{
  "n_layer": 15,
  "d_model": 256,
  "n_head": 2,
  "n_kv_head": 2,
  "head_dim": 128,
  "d_mlp": 1024,
  "vocab_size": 1024,
  "activation": "gelu",
  "norm": "layernorm",
  "norm_place": "pre",
  "norm_eps": 1e-05,
  "positions": "rope",
  "rope_base": 10000.0,
  "rope_fraction": 0.25,
  "qk_norm": false,
  "attn_scale": 0.0884,
  "bias": "all",
  "tie_embeddings": false,
  "parallel_block": true,
  "init": "normal",
  "init_std_qkv": 0.04,
  "init_std_o": 0.04,
  "init_std_up": 0.04,
  "init_std_down": 0.0,
  "optimizer": "muon_variant",
  "lr": 0.00198,
  "lr_mult_down": 3.0,
  "lr_head": 0.00683,
  "grad_clip": 1.0,
  "warmup_steps": 200,
  "schedule": "wsd",
  "decay_fraction": 0.889,
  "decay_shape": "linear",
  "final_lr_fraction": 0.0,
  "batch_tokens": 32768,
  "seq_len": 512,
  "doc_mask": false,
  "train_tokens": 313500000,
  "steps": 9568,
  "dataset": "wikipedia_en"
}
MLP neurons of a small language model. Each row is named by its layer, matrix (down: output weights) and neuron, and shows model dimensions 144-239. Each number is 128 + 24 x the weight over its row's rms, rounded and kept within 0 to 255. Numbers have three digits each.
After each neuron's rows, "fires before" lists the tokens most often just after its 100 highest values on Wikipedia text that the model never trained on.

L9.down304:105117110103126122126087110147110132129202097109120116141148116133140122116160141100140097132152148114123162121146124113120115094159144128085161084153110130132141133125088137147092167114165065117137150172129120123151129119117143071076104121151141123155138122117121112107117102181104160114
fires before: "s", "ric", "l", "r", "ol", "A"

L9.down495:166147122126131089096146158074117134125154138139107148120113109134107165099157148126164150159121141120133138093110103138142133116153197102138109140105106153130127157158130134097135160116131099113112125110140129130136122134110116117123132165133110147136143129136103119101138112139103111119
fires before: "ed", "ing", "s", "e", "t"

L4.down171:118094118112141126143127143107132147121157175110136157114105120153142125155169089103127084123143116125119088136098096141188158145137182147137111128112120130147136113141120130102137121144143176079139121108150135129087180134139159099101133130162165127095116099167089143131108153170152104130
fires before: "e", "d", "ip", "t"

L8.down388:141109141124115118149094117084171125116159153105085057142088130124132122137126098125142111135116122164171124136151108138132135149112135143111131157158123122118109159102111111147098132099136160148144151129102084127133124149116116110143159132140110105116159147164118117115145121121118112114
fires before: "c", "ce", "u", "t", "ent", "s"

L5.down572:102142121107094123131103099114134131104164118101149164158098121073117143125141150139147156157100119143089128156166112116116129109101120144098137166142141054155132120151111089119134114146134129156098156156121145152214128120156113093129161128125106165102114092140120133148144158129134176160
fires before: "her", "l", "le", " c", ":", "en"

L10.down758:083134097122140155133080112116136168101132149127140134145114173117124097099108139127115144136115171120087127156154139132070111143168161094146144100130101106138137136113148099110105119121112158133157143128112136136134178135125128136169101114169134115157142106098137133134128112118102150122
fires before: "m", "ur", "u", "iv", "el"

L5.down670:113153150120112128099098118150128203122152110114109083144088122128143093128124133137128141156133164110128143137116156131143146147132126154130162136108070159121118134121123102120141092164167128131143163150103080165136118140113152119167139168159142064141155149165129118089076136126167120114
fires before: "o", "il", "if", "ain", "e", "end"

L5.down434:118135093130167108130118152132145161112106134110149075167090110158120092149195144138110140120155110120131130119073113136130141136118142145127148168143113137121155102133093129165139090100156116126174138149075134156131098136167088096139122156175137096151146144157124131088112116146125106144
fires before: "0", "n", "end", "k", "is", "b"

L2.down555:140110130118106133122099145136161101115079140122143076120110112142142115079111107153164106171098118142145122158119128134077102077123126177107113126119080150120138154163158119139157133134130138138098099156123157127168156119103135158126107140133138122118138106127126149112152149174124124182
fires before: "d", "s", " Y", "e", " J"

L7.down611:121128113180113123129150169134128172152166134120118129133154124130108141132084151105125092103158093161134133164114154100141129162166126123111121133133096078167133130111106122136122173172122097151138073148122099163152151134121134134145113126121121123151155129141097126180105133152126098130
fires before: "am", "ip", "a", "\n", ":", "en"

L2.down939:169086070086183118074116120171126144110182138133131125117119115140149147145130119143128130149127172085121182125128109123104123101153140132126097132122127165133144113124095140117148150090183104140145146102124158170123143095144158116107135124091109137139145114138097091113110169095147127121
fires before: "s", "n", "c", "m", "d"

L5.down931:163131126146113143120166129126099113104145158117147150151078138102125095095116153166155119136148071144087115159148132190116120108159105114125113137132107108126105146151128142127113181105074155125125125182128109165188144112126162091135128117111119139138147108145129127138126115153119099121
fires before: "en", ":", "o", " \"", "al"

L10.down45:116133109150113096133097114115147128109140133121164183129126142138152155119121171140098131139059171121145123142117145123136134130124126112182163135075102119135102161090127155145129157109141179122100105129098115128109168068146132141148122122165135126122133129060131139140152094117135124132
fires before: "t", " |", "n", " th", ".", "m"

L7.down813:101089119126143103130106139133164143135121135117132142111104124102141126133140107089089101139138098085130138140130114100116128103142170100131101108173110099144131100074134124152140099127135148105141139153155140156097116153157089133134169101133157118118077124142093132143160145128145149099
fires before: "c", "th", "qu", "ro", " the", "g"

L8.down1012:094106128128115102129138106123123142144161131111094149126115106112095118097132146119128091135100126098141119155153147130127139121138150149159107084148121090134110142110104132106109102126125091137129120160107130115151107113153066145171101122133118134093106113131088144130126111110118130125
fires before: "y", "ic", "om", "on", "ical"

L3.down463:166107084110127124134108128133119122126121167170136161115166101110088157131117138091133092118163147140122140148116107158109107139149132129103157082165104136176098126131133175122124129135130110125126115140101125091123129136130130118132119114163111090173141128134142121146096136076098143108
fires before: "\n", "ent", "ing"

L3.down1012:075126130156152119083143122143139131133113116137135093094133152169154136147140119141149107158091137130122137152134142148105128108125187130195108114119142112129115130145136158161114153120123121143165125093120095156137136067146113111117130139101114157107133092130118145152163073114197126084
fires before: "==", "e", "I", "The", "==="

L3.down1002:136154132122116136125160122106149121131138135096130146141147117091132136135096109069105130119114093118129114139142102136110128142124121166167132101122133108118148160141136087125132069126088097140129142159130123167136155088177116161148152111130108140152137169158119108128151129145160112115
fires before: "al", "k", "on", "ation", "ated", "ter"

L9.down974:131124126115162095138084147119095101167110151096116107141167102143134147128148108110134165123125143167094171149113117076172154156132136165135136119134119152125099090127118168153127154157179096121162147111170112142166121129094136140135181130091155155169123140105115117127149110126152102186
fires before: " the", "e", "ed", " wh", "ing", " th"

L8.down970:108133117103079126096119152134109102117142148127129169112152122069167166136127135092136127138126118151129152088079154120139140121139135162091079162128161165132122081155096156151181114110140091165126103178149134120113137167128098106126128114133120083129110162125111118124126146143180151088
fires before: "y", "s", ":", "er", "it", "ed"

L2.down602:127133170115115124137083116129106112180166123129151099126162142147088105135108149125085106092117123116119156116111108124138155104132116126160099092154152130157125199069118130178136132147106161063135167141123118097155108151087151143107129107135125121120156108138169110145173115149091170147
fires before: "it", "u", "ong", "ate", "at", "g"

L9.down287:111144121142138107167107121105107139147150123073081120159141149157107108130075127107145138147106159129163099166140104123123125149079139073139128129148143173116125119170117156136137158153138121171144159098125103105140108105162145152133116112109113138136128130115119123089127074080144197107
fires before: " |", "it", ":", " ", "er", "ed"

L3.down873:152114134121107104119149114125105142131108108144142138147094140144138170153131122117126071113155074105126144126118122140122151107106162089138147130144138100148088123152106140122133157143141145135164159116143145136136101086079111098120141132165184115117107149100184156179162168178144139077
fires before: "e", "ed", "h", "ing", "an", "ass"

L3.down678:121153109140136155169155137108142105090161158145108118145164155130109109122124098114118150115125134133128102152127151104101114133112132132148160137136160164133150099146112132143101106105172142121165132075135120088129133095160125144127118131072109106154126159078186105122174125137101154074
fires before: " ", " (", "s"

L5.down661:134169145157169094148177130133082136160111140133158075142151115111098166157109139118131101131129116114114151067150137117142136154165140121141119164138158109142147120153128091143128077155079127133109110128178108136146133146109123179126115128114125114112101107145103131096160110119157145164
fires before: "am", "ct", "ed", "il", "as", " "

L10.down837:118117113106097137100137101125099081128142134132106154146114095147149133117124152117167131148123126135133175137137119139129144125099177155143084140128117106130115113104120135070152115133147106147109103129183174120143136113121109129091154118072121109186099148148116123150157133090115106149
fires before: "n", "ed", "s", "or", "ver", "ing"

L7.down351:138142142104107165188158187119113149159154129114116119127130139111143132133101103126137129120131138136103169094145196140101146151148157129130161120096150123136157122128128140128163133078099135129125155116137091134126105073130089136140099103120106112140059177104132165154181115124110168117
fires before: " ", "1", "r", "2"

L5.down967:111112088094115107150155150111158145130123125120122098162116142150128146122127105112113124089117114105127105132114123201125105155162118138107142122143137162118142151109126138126097148164140119169127092153086147133097108127103103145114086144173125118136141128068132116138115094144123125136
fires before: "e", "ow", "t", "l", "and"

L4.down99:069162081086088101161192143100165154127124138125155133133090132158160168169174108150162121111130118099104115104094130143114136137104158131137149127077120154106127099135125133150101135164141079157161110132112163133126126125158075125151079093102141113147162135153116148112133129135151107144
fires before: "ing", "ric", "ly", "n", "ri", "b"

L3.down199:104144107189149125119137097095139147149090142148162115174130097117102105165116090108162123100087154146107177148105127166126099104121150154154123111157159131108162182124134100194147120128112141110120129103174111164158095116124124097120119095094145096111119130099105137134125065128157106143
fires before: "===", " |", "==", "ed", "|", " "

L10.down725:180131081165173147128144060116113146102099146116092129140145116113112105116104136121164103107131112099120185151109110158118114113128093132154186102134183199109140118142092140120138146105133130151138107131133155099121136129135100134172125105104131142131152179117164125128126117117067129174
fires before: "\n", "s", "ver", "en", "o"

L3.down332:139154129119109077146113154144123167127149148132103158143165120123153114096135072099144108154098133159188144115100093135089102102116139127124117116082116123148147116122123147107182174134115119115120108150120162169061091105133137117102135118120146135114163129113125148167138120147106139132
fires before: "p", ";", "m", "al", "i", "n"

L9.down720:080152088106117120111141132126123149146158089128131160190144119131122122132113115131140142173138127104100115125093139107171154131147101088117154182124162151130120156132102117127141092151120152087096101102146137149142139118142111151132086111093109145160084150087187112112114123136118167122
fires before: "og", "s", ":", "ic", "r", "ation"

L4.down183:128117152121121092145107085109146178147181124151170135139123148101148150140132109113101126189113161113136105137120135120108129116139139123124114160128120126089139104042166125153145117094114129129146119142142127178107108099127102140146174140135125099133068120168140127149141118147169098153
fires before: "ter", "c", "r", "qu", "ro", "ce"

L4.down340:147139084128148081181130138113161122104111130141108117142117140127130107149106131143152123080125121099148127110119119140123104111131096148179153169184138154111144113130111120156115106118068126127149142108116138156125134083141136141123138104134127107088140080130106100125135150156138181143
fires before: "e", "us", "ment", "a", "n"

L9.down569:128108133131137171115123148147166160142164122109153092136179118135150195114188084143170124123170111106129157082116106075162106118118084126140152117140127146113146087101120133141096118141160098154125099107123121161134113140125103106131105129133139138145149120122156124065127149182163131133
fires before: "e", "t", "n", "ber", "o", "b"

L3.down972:086135138122132139128114115138121089141166140118136180122107098119133129181132140132091160122113102122106169141154103114109120123144118180157085093100152120140186166123126126164097142154132111081120128151119168106086127115128152102122145144107118152129125151112131129144114154112123187112
fires before: "ers", "it", "ab", "uc", "er", "ate"

L9.down244:132145119121127136170088095078168127112111137136145113147131124113146128093153152111096150123100126086141121153138113150114152111118124114177099077120108138138151117113111158131144123115125097120155164178127095121105123117148107156148101106141180113100188143064159117153149134103155115121
fires before: "t", "n", "ter", " as", "ch"

L3.down139:097121143157123150088133129144176125136152171131107149145103132114122131161102152134166113133105119127129140086140130149162166155137179171145129159117106120094129157125166183127104114067138093049101109156107141116106131093093120119122150134145199158095146098131137133126108133152145132131
fires before: "e", "t", "ian", "y", "he", "ak"

L3.down414:087099103109134129114112121101138103122091185125093086083134147193150120145132120109160118105153129145122125147116136082139120095147134146134096136113141154160138195152119122110127200131077119125136131138140132129140148094158156121090086122121103108131119107102134151093156091148137100153
fires before: "\n", "al", "s", " J"

L9.down239:179109121129123150067094130127123159178130122171149151120150130109132147156116110141155096145141135093104110154132112131086161139128191121092128127097134127180105166173139104114139157158131081141156143118131104129165118093133107093102076131181152128117140123123136132122115116124130100124
fires before: "ent", "at", "ed", "s", "ly", "ing"

L3.down180:144106091109092158151120115163131129118137113116104127141142120118131145142110114117099122110114129103092105131107128162135126158135130140137141138115150123181104077087108099102134147177119136155162130152128144140139148130182136166155146135164135141124122071098139142103106087119122107143
fires before: "e", "f", "p", "i", "t", "ic"

L3.down631:157127080157150109144139124108156105148148110123118142127115134074106074097118102108143152137148153116132117129111164140154155155180114153190156100122110116126108149084115108162130074160115162117156105152147103130138101132158153110112146100163138096157148127121087108108105144120121106095
fires before: "k", "ter", "end", "on", "e"

L9.down972:108181121148131155146087153103137102131104097091169147141127115133092091088127151124158087158127145105143133106132146183093126141150201150107136106109105120136123097146122120090109137186158099097115125115167142146141114148129116094089097116150136111135105130107120143148147104094135125095
fires before: "ent", "ly", "l", "n", "o", "s"

L10.down739:135155147127117132107161161102144096103102125159137114182156146099145111152115158140133144122133125090130140074162105096135164118117148166148134161122084122127147116163108110160107115101126061145084136185156123117133109142154118103112107141145124155117144119098144105126166177106169102124
fires before: "e", "at", "w", "ak", "c"

L8.down980:113161132137131112147086120097152127138138159083117117166108116129136107101125091144164060085138068123159151096093106162082152123139172144157115175107098159151152113142126126146116104119108147134124127121117139110089095127110128131138147135136123127121147136136139126117173149100113163170
fires before: "ce", "c", "ate", "z", "al", "i"